config.yaml
parallel_block: false
decay_shape: "pow"
max_steps: 8344
MLP neurons of a small language model. Each row is named by its layer, matrix (gate and up: input weights) and neuron, and shows model dimensions 160-319. Each number is 128 + 24 x the weight over its row's rms, rounded and kept within 0 to 255. Numbers have three digits each. A neuron's up and down rows have the sign that makes its largest values positive.
A block is one neuron, or neurons of one layer that tend to fire together. Before each block is what it responds to, as a language model described it from the Wikipedia text at the highest values.

Responds to: Fires on the token right before a person's full name: table pipes, colons after role labels, titles or countries (Headmaster:, Mayor, | Treylon Burks).
L12.gate591:108119108180107133074124150109140110132116160121103123101106126123078122171116096123133139128128112095105088144118127175132132145116117138130089168111128117128141126125124139104133100122139130159133099114162125139117160155133132169115144111084152139134148104152144127140113083153134111108107153147174157104096128153086098122123111055095114085122134130128117154119144088123130101109152107120092116112099137154129122117146121159113103146133125115158089136123131038139160100125127119
L12.up591:131110140150091114153112125131155094112146139133119155145125127154065126124060126086135103150112121148111141141106155145138144137114094109095108161094138116105146092134165114107170114098113128096152111131148151136120129142085110133144175147144112071170131122131086146134145101121145113081107153120139121114133129120159124150172158152132128131120137126145095113079099204119160161100145136128116107128120109107113129154088123094147099150086152167117094194105152102190127153140128150

Responds to: Mid-word pieces of Slavic, Turkic and Asian proper names, mostly in tables and lists, such as Mammad-ov, Zmij-av-ci, Tom-oy-uki, Portn-oy.
L6.gate89:108090122135132156145087173093154068094127165137161139125171131045108124118134103130180104134128162123140149115147135128108074154064114158100154186111087093128093125138144137063139152121084118085137107112152128116158146115106124132116151099132126137146146120134142134161113126108125131129140113114168091144150141097145124114138119159141119141125126087150128154130079158122150104157127148111146131120159139119131103116160147174127154110130101137153155136141123121137137147102104081
L6.up89:094126100172139171097106110119155128109097115121130104133126119152122117101155130103087119123149141127141148145183127126137191099143150125077089145126129137123133124162181182096112151145127102168115111127156134153094158124127130150088093119098155111131127143107094131123131095126148088153086134149123148144062147159142118168094141123155128127101114123115118134133152131138144102165133116154145135119121143140156120115081116124135129117141128141139172147160098099106130153170109114
L6.gate119:107123113148136087112144125111156111121121159116149177142155144121172126132138102126149120111167179115129121140127153140120137152141161111107117143140142158167145089118151100143172100122110108115138132124163132156154115113108128126160136120119073146131111114131135117106151113100167106089131168115154137126144183134153137142127150121115171132136105144099127125084145133131115167122179120149133101105146110108064141137134169099100119114157127165105147129099115144124064129164123134
L6.up119:120106117142158154154123165121107135080111195146151114111102121105151151116079119116109114119115144152130147137132119155125136137144128099118124150064155106108119101101146140123116123148149163129123118127114085161147121142163124135126150112085114118125174098144105119155097141154176158106097105131150134141136156177132133128107111117125124112127096139128111104143205137165119172096133079134099119139113116120103149122127129140143116128102115107098185116131124134118137137161132130
L6.gate312:124090142136158107160122128144135149128105119122130139121119131126150127136123095108165146147143178111141169133183094109173131140114106146112093147129102163150167080157158133142112146161123107124148133113122152128097121143119131116158117081141115120102127098110141144117127118111106113081106133111159134085156116162137187141149110121173127161090128142124120153143154144118181147140152127144136152057096135125083074136101142134101108150137075099125141136124113149095125148182110122
L6.up312:140142131095134085092135123111125136158112123132136136158112138106113122093149184137133149131106129117171124105142142121144089158159114090122188135110144154068114134132118117122140094153137118147125113133189125135178109132091149102137090186147110119135127147092161117134133095129143138177153155131152149115105131097109153124125141113136126121139145158107125131121144125093092154115162115125115115063172132122095167142126145126108098116156131149118148134115112106135122160129145080
L6.gate408:144095092146093095148094125088163150081123155112121150127153144153173101130155165128172140115112105121098133123152104124135145146128110103136150121114147085142128144108100133102150133155116114089107153129118098139083157130113123101100170160128137095105163130105134079160072066138108168141129127108111146126138127129126123118124121086158146098183096117126098109116120145145105124102144124128087098108121151131127131118096149117125128166152092141142076163126117138125150120130094160
L6.up408:119172136126105116147103136135131136081148137121111131154159132076165131137157109130138159192132080113127135134148151109135135139145102108110121168087122128118117157117149147105146114130183118135143122097124053139132156143142099100107154143087133142131133128123136104112124119162130145131138147105119139168131152136132131119138155096132152106147116140145102069131147134106113127093132122123154099103099142090116118134155129104136140155156173111112124107093126128091129118132157137
L6.gate415:144102142140110146170105129129139103128097148124154114110161091067087082130108113105161129102124150143116141097104154113170158112118093111108118122138136121114146107130090142089140134112165138109134112120094096142116141130125130153124158127092112061151152098145125130121104133132089111158147147139137119137146109147114147146118140145129137140132117150151087131128123145124181145119124128136135102061108101126096132171083124132146108136110121147109130145111155152073127112170095122
L6.up415:136098147137081105099130127132155150150155139098141116128145118091175112132123113177166154161158161102148146117164176141102140106117148150100180145129170093128088129075124118160145137131130065135169163156157109156084117124077197118061144117130169148109137127134141146115143144128090161100069140109141116132154173130151099138164107139123119112133151123139169106121132131145158128147148103119088141124154122130145140157131157127119135155141106153074091123151117126149121130132103177
L6.gate423:140133130138098113136137118105124103114135145095108112123131132158112125135100123103146126171101161157181087117144145126115129110139096170180128149160121147147123086102127109107129112143146130110127130105093148093104092169139161125115181090110100126132126083066127114132125142143138150143128138089097154136172183132141125115124135132138158165144103131075117124147120126126120130133119117174100145090149127136127117188113126080103160157129107116174133162142118122130095138118110121
L6.up423:115164129129131117150104121177153129140088170109108146123108113133108116147068127107095102119109171121146112129200134134116160139148166134107142142126124155135153085118120106112115105178139128112156144099116121134135111155155133147138082148089104128140154066153111118115131157141107115134143109105144142110117176141172134137162147177148159178168150115114101145138136136154123130120115130155132145127170150100136109113099136132169113128119096131126171136136132133174079093119105169
L6.gate432:143153167126150102141110077105167142136117127159124108099162106171072120142141140149105156148134175101170156136121103163136142205138148094093130100126160134138158114103165125118135152124123115149145159143129126142130089148139141134143112096121147087087138136130100128104152142097142131105120127090142123122157131181117126118081100127146145176150129071178097138139130127094104152150162131134116131139135115131132137130100165096164129147127155146081137141131068115166118135196118124
L6.up432:139112128115129136111139079132111105098142138113150148111114128125107123132099120133150105115127086104156124099120130097137099127137102139127151178119150133129130124165130139148134132158147165168094113172142135135147127140139113124110123159128146148154128115136164124149142150149120088101162140144144057123077146102147102101124097112158130149133082128134141073138144134142105133100109148116164141099119149131133140149131110121135114127197113130154166141100137164140146147143156139
L6.gate493:133131141121127130139167073113160092128127109118116133159093140116091134132112141130120101176122133144154105100134128169149166157115152089120129141132115127109137143130120132101139122127150097137136141127087124091143121143122091100133192144078132109130115100164179086095159105102106092086133143108149151155110152133127107122146094105122144112155166135165140148077139147145128138118162121135144144071105101118131114117132148165113151153140126158126099123138098136155186126106155119
L6.up493:128120127093098129131119105159155121085116181099148137099167153121135094149117138134161126126117197086183130125116163092147114105110143171101163167077127125104078128140122125145118165136130111092123158065102136150025165122150115111109138120106167116154121128121112121131129123126126078095138139123124135124134101140066132130141123132115129124122115163159115105099123133121107134123157134145152101123140122130136107127116181094137115114173095133131124150156117124131153118131078102

Responds to: Fires on the token just before a named person or company, often a title or role noun, as in chairman, Prime Minister, founded by, or table bars.
L13.gate50:154123138116139133090151152115123133108149084150126153112096157121096131127114082113153121083105117116087063191150103096135081086141108133133114182112167160095104147070097103098143100093100115133129138125132120108120160115124086210132133102169126110121135150190160135118125096137154110147172163149126124125151107115105146120096137098149134145167125141149077120159079110120121122123149139135111132140140141148112136107153108124114098124119095120127118138113087115084137150182143143
L13.up50:162108088138100128116133156112138167111125134142120125112122113134122143100114125130081104124125125104108115157167082101131087052149096131165087155100119129120148149138113138105136179105100133157115132147127131101112119140145142164138122136159140139117087153129185134154149105094095133130109163123124143129131180129089121105144096127169105126112094146119102139087079130154135135179164152099080146128102130125134126101134149102130116159098065094116123139132128103087140146123124114
L13.gate88:088160146170147156144095124152139122093103110083101143131162151135101191125128167107160160091116106144126131116120147126126116169154084117185089122120102106136138132085097136112075083140142090120113116127150093117122086136109144151116153128104159126137095132126105157100113149173137136098095090136152145116134135140140170129100140108173107133116093079123119129132153114115150156165114151167075134130107138136114088107127137121095118099098095134135135139116116137107138083156094108
L13.up88:114084166108145129129138159148134138122139123122135167110153161125117110145106116157113100122139136107164125159117100120095091149126107131134113124125102084108073120114125137112123106155117148087077092167155091126084141135144144153158099112120123142131109112098118136094141121186132110133168118124140101156094118119122116118116111077115145076103124136089100098119198090120102149128143138156068141153143169165123117117135084063111116112114120104148098139107086099198123133123110086
L13.gate122:143138138138150152116115120107119152120169123150119175134171102128094112157107132083138145082138128136132063106084129188140108157119108150130115136099130149120118147094134096099096135181092140134125104145120135150119157150117132128123150112108120112104127114133135085106154095127134117092111182149132139116114105152141114170169053080105145088155129113114094127112107114114083120109126132149132153143116127111090130089090103132097122081139119071167158144132127128120161129158120080
L13.up122:083163146159138163093053143132159140168126111131118122116114122125132168147113135119122096125153090111122147092148162120126151162119125094141096153091106109114117113130113121098166082134122116106113071119117130114116124137120160137111170164145133093162121159129162137156156126147134114128092166148114064092096119103157137109146148139125079127140090165119114127116150098127113144161153125095145099119149138109079138122112109146165149132167165151145092135091133135175109112106136073
L13.gate142:144128100120130141167151114130128115120149178137145110123111127145132126117167130094091135128146177130126077156109106126137141102121141116133111134079125115151088084103122112097102131101123153144143129130145142120143126130159091132116183133102119108167086128114143134145144115122115144116078130159117109118112138144102123130190151084118123093085152110120083101117121128131158115106150130125116161086128114162179159116148156110124126110140116201081171105123133088107125160172133158
L13.up142:167071113164103103102143136137150107090097141136139159136149113122086133148155110092163133110125103095152167099091108184159157161150141137113149132112133135095138139103135134122113109123077137108151156090148128142096158139089116152116154108133138108101170123156145105132115098112115134133153168107155177136087120126111107128145110113074139115107094139136067102131163134104137106144117141129090134139119156131132175134059125147126135112118115120152145108115097137123142115156123139
L13.gate172:126154112107124114113161148150101076124154172132125149128153104140079142153132144128129161120144120104147106147144116169120157115133126142142078186105137156128164148109169128139138134118095150154134142099150135137122133148129095205179155124093107125173148097126102113127135106167159130141159150127176116115103102092132129176152138098144132111114117121139137125117103144104104084137144158140098125100115124163123150100109165091132127137053125132103096121127109085113112108151130150
L13.up172:149129163101155140150123097102130100130136113086159157159092170131110152081117161110118089152143125123122124158141133117142126129150128128141137160124144113082106113123137152136130108115111126122118119142089126141157148186097127090102147172112200114147138142138131086148154119163117103136114182149112114089077122164144100082105100098127107159096164159157106172139107132113162117113156151112134105152136127103102128100094149099143121111114109140129148128107120117143112170157157123
L13.gate235:113151159102127130135138086141134129084135152128117133130111120162096134162132114135107147109132101156086094173113101091135099163139076179130129114159117101153135127119082130157135134150158162141113120136092142141141096166094157111150144105099149106123125068102113120148156141149131160146126126112146133145116126151147175096127147078151125129108119118091114116164161103088077162102121148170102174092152101175117125127117114125125120118091101111188152139144129117129169151144168133
L13.up235:125130128127109130147148140137138145087175122149180150112124127122107140107136110106129116172138118137082099105117133090130118080122153150133129147101131115129137105120104124108113090150168119128135118142137164096166118106162175094120116124126093128202108082130131135125154121126119125135116127154155130143101102133104134125132147092155089110125166096151133112168135128124136165159150166154112170159131115126135104107148086141125135133078076165141154173124108074117133158157136171
L13.gate311:143130128102117088113093104151138176149135146129117149103132121141152128097140120133114134141117154126140108112140113151084159155100115124161087121161113122114137136148126139127093155105109108121134117062084098131111102128152141154115158168155108121118124143162170138075168108114141123134160119138141095099133176133116153108133158099112094107122099132109125124133162114114104190147129114125164089115157124126104077170103160121136137114107070125130138152099137162120130149069157091
L13.up311:159088142105094112141181139093137116120159115092095137150125123141097149144151103119123109160099166122168091126108144164136100190139134099138153153111140150082114110125127110125125077110144125122135074130149143131144125143101140161119114142089108139170100116104119163135140086120151111124168117142126131127086108129086118083149125113111126096081159136102091129142143133126105119120139068138124108102136100109078102125134126111146107133098149122133130137139108129108102165140091140
L13.gate433:154147114160055104160123129157143083165158146133103139119169110117080156163125115120094136100148108112111122161128105148147127145117120114166157123087116149085132112095108103123096108138113117131154089104162143092106117158098132138132158129098156077129150137124154137149159117152124097130118145131137108092142098140116129143185118128142090104123127145153117160138157124074114109137128101182102146132129115096112157099121154140124094135157119143108128084103078136123126106156128099
L13.up433:131118118071142115132097149099111139160153147148099098095121143141102104146162136157116137110110079097098089148109157145133154146128117133179106141105119148104143165116114131154101080152099143148082114121149123132124143122112141129112171147098133109112144134109109091123113082186130157099131125146130104114100118131098115132128092088135118089114115109098104134149101118119157111116170122143104150101123115135132105132115172120123111161117079086094128128135081110115157118089155145

Responds to: Inner and early subword fragments of personal surnames, often after a first name in tables or lists, such as Ohk-ub-o, Bel-t-ran, Med-ved-ev.
L13.gate17:132124143114124087099137137145135123143115166117096136146134114121087134096149136090152082138140158141094100136137131149178134087120133098121113119115116158158140060160140139113140130127149122136137101144159144142162193141085176128122170106162117085129118112142135125168153131113107135165105150137150116176090182120095152113182165166125111118121170137121121121135123157129122129109106128132125113124077109142100157106080146110147155105162120127124179159093134112170118134117124105
L13.up17:112104118096073094100140098073111113153132117139130176139148121108078101140087156113140149104128148123130126149133112170108101159099110133121136105108139135131119142136102115135118126100079113114143112118132127130157111118064156106153136151134153144114110103177129103139148100130122094120125149075160154155134131146147142109118121131135112099145116129074111143110113117099137110145129117098154134119164094127110070114132119126089116130121118140153129175114159087139121152145086167
L13.gate167:132110137131135108191125144082123089128129144124134173143138138107078076115170122112125126092113136161138136140095123118155111111158125100166129151076136111128135101150097137137111104120095105095143075142103166135175110102097158107114154152093136113131147135105132102159116111089144122140133119117145077152150163124122113140170144140118143100123096121173167137125139162106153134130131133136150127133105130127111143127103093077112114151132125165137159155120138142152096188139104143
L13.up167:154096135105077099144189094119145129110153185127129129117136155142058099143093137096134162110118096120141104130138133164142084132203133118136154096169121138089120117108093130124120117105143128133128120095137139156126136112100130134097147179153159153154073080131132160166162121127127108093129124097099143161104141142099137096140171121089143105120116094147145120150124136130143144143135158138126174117142104138100100117150113124148098128134146137113181150159152113143115153180151148
L13.gate215:151120110142074158122152130127125170177112101086148126132133140094068175101143117117139177143145177120144181132140153174174095107134119109161145116142108137137143096119118140146112100095111133132121090153126131124121132152102169118087137142149127115116132113086189164135100135127094146102137121146099159140113117187169168143141127112131147140104100155156112128094109146168139160113130108205148119150126119108078075127119139178055143123138104099133080119089173140170124108129145149
L13.up215:129114145112075141077151105125103129128142128139171126138104121107103139118103111095125137117123137142106120134119121091155107100153120106095143088088131128161104138152104076078149109124136139106132095123134112136138133119145132164128146137160099113133121124166114119150191131088142153118105152092104142093131139124101133067151137163103133114159148172097153099121155143149124140117153115117146106134122115172111152114153121122105107144159116191155166148153195119133135175146123081
L13.gate237:127125107126123144142115123153133113108116187111151149141158118096110111098129107127120097096113146117130084149091133145139139138119159141148101146108149146126190086088139110091137155108086131088124100126108174118107084130063110087154155146122158129149102098080110113172140135092103136107124165144112097168124134135150113136171151140127126100129154141114109073126096139155123129173093125127130125103110119098102116130138078149104106134097096156156141115116172146183115144153086129
L13.up237:129157123096112133151137126084121082173149178136089141118122111134188145168134135121074126098089126119121126157156113135105158165125095137121123138149147106154124092123184148121157132113102116133131188083122160153123117126137145104083122105171169139125098127145138136114119132147174142152129117085139124127118140127151130133199123105123126095082113170077110088140175119093136131172124100122121097108084093130112082136089131131153114160140138135115094160122133143141137139128118117
L13.gate405:120110157151157118130138138142115154091159141148102125103099121127131120124082131117143120172117155142135121136126092128159077115119138181115081158138123145138092111113127123154165144117121102119132092164127127114179141146162140118150156127144178100098120156153138127152161114109178109102149169099140098097088149126120136137138118105161136116138119166138093126108134136092111119120156124108140101132108134166097165067138065135119099151150143138137111184118146106163126165150097084
L13.up405:107118147163148101100143101103139127133088137118138147118129117101130142100114115082145127142110139132117153114169143118168113131168146118101124107124141154138122093112099123122146085109120105118161113161130140117149162109106147108120133133161161116122150118089108121107112111107175115071107121099133106161096172120145161153179118116136129144178139081109139153173130126103149163130143166134157138146149086134093165106117132131136088111171098154144157135089098068163124123122151104
L13.gate407:131135108160098135132152117134138171111099097143166128064129128066095139156107097137143127155116119137173131160106158127148160103161141107083106155151108157107126096106117100088151116132111079119157113083148141119141112145135164137115119153178108070134144171144107146134190123137153098096100112146100108133168122136130169134114141179162146139126144135126146134159136141126147131141132112132155155152127122129110116092102107131121064105117107151131149132119107153139122137165130125
L13.up407:106141134173098079144171138074177119106136139142119123120165153132082120160117132134137138138109121122184113130100143162157144130098110140151097132096103145099115086103115123123132123105137141085153101102101129138152119113146136109094134141130148108149146120137154168121094087124146144116129156112140125108125134142173119140105146157166101106109103097159112125104116130127137146098153113117144153123102122127100110111151143114105092175134094119147127133108162107170129149192106130
L13.gate518:127103179154115133147132129130143118126151110143120150105142145113121187105092096110105128151102140154122100141160133105126112130135153155124136091135143129160134104133143142100150094105121089122184115124088118109171120148134136126141173124178117104162132127105138124149128126102152093132147144087124155149127131108184141138106155120131139121113089104125131124145135122129168120105146080117141118147098131147094155124111110135188138150137139131135147133127092124176157127110079168
L13.up518:114142140134121162105134101153180125094128118111103133111149180117163141132112130116148115132155162126122110135134118135126122103098113132091092153132126153088115112091147127122135151073065134121118149138157147139149102134077152141155161135156194102140111147136140104140169139141142162059150160129147127121125148146130193146144162125121129123065108101092067097150180140098127126127130166132117134131100127156108162130072128097121106142149122169154122138135131152140130163138113101
L13.gate534:100090117127097108142150100134134070087124148156146163160174108071111101155155109116126124142142159119107127149127110106165126121169162088134119165143100167125120115111123135081124090089114134087140158105146116113167124147105160097107142118108134145146151127097114121176144158136126126128097145101121120119103127162152088098141135114101154103096115128115138114097164139130118128136132150144144065090104102141081162136135116132123094092161126115124140140135160144181078147140085100
L13.up534:104130133136130091137117168145149094145111107156165129148106115113126105160126128159088178126138120123154136128134144123133100110110149125118125117139156109073128137118171118145130132099099124126168130125132156164148111120106143123175103174137124117096154116134165155137126141165134134119118097123138138147175118132129149108129139121109071159135188128142130115103136139093141153162099101142120135148133165135133139154108112109142088156126144165089118117107132131153093150135133113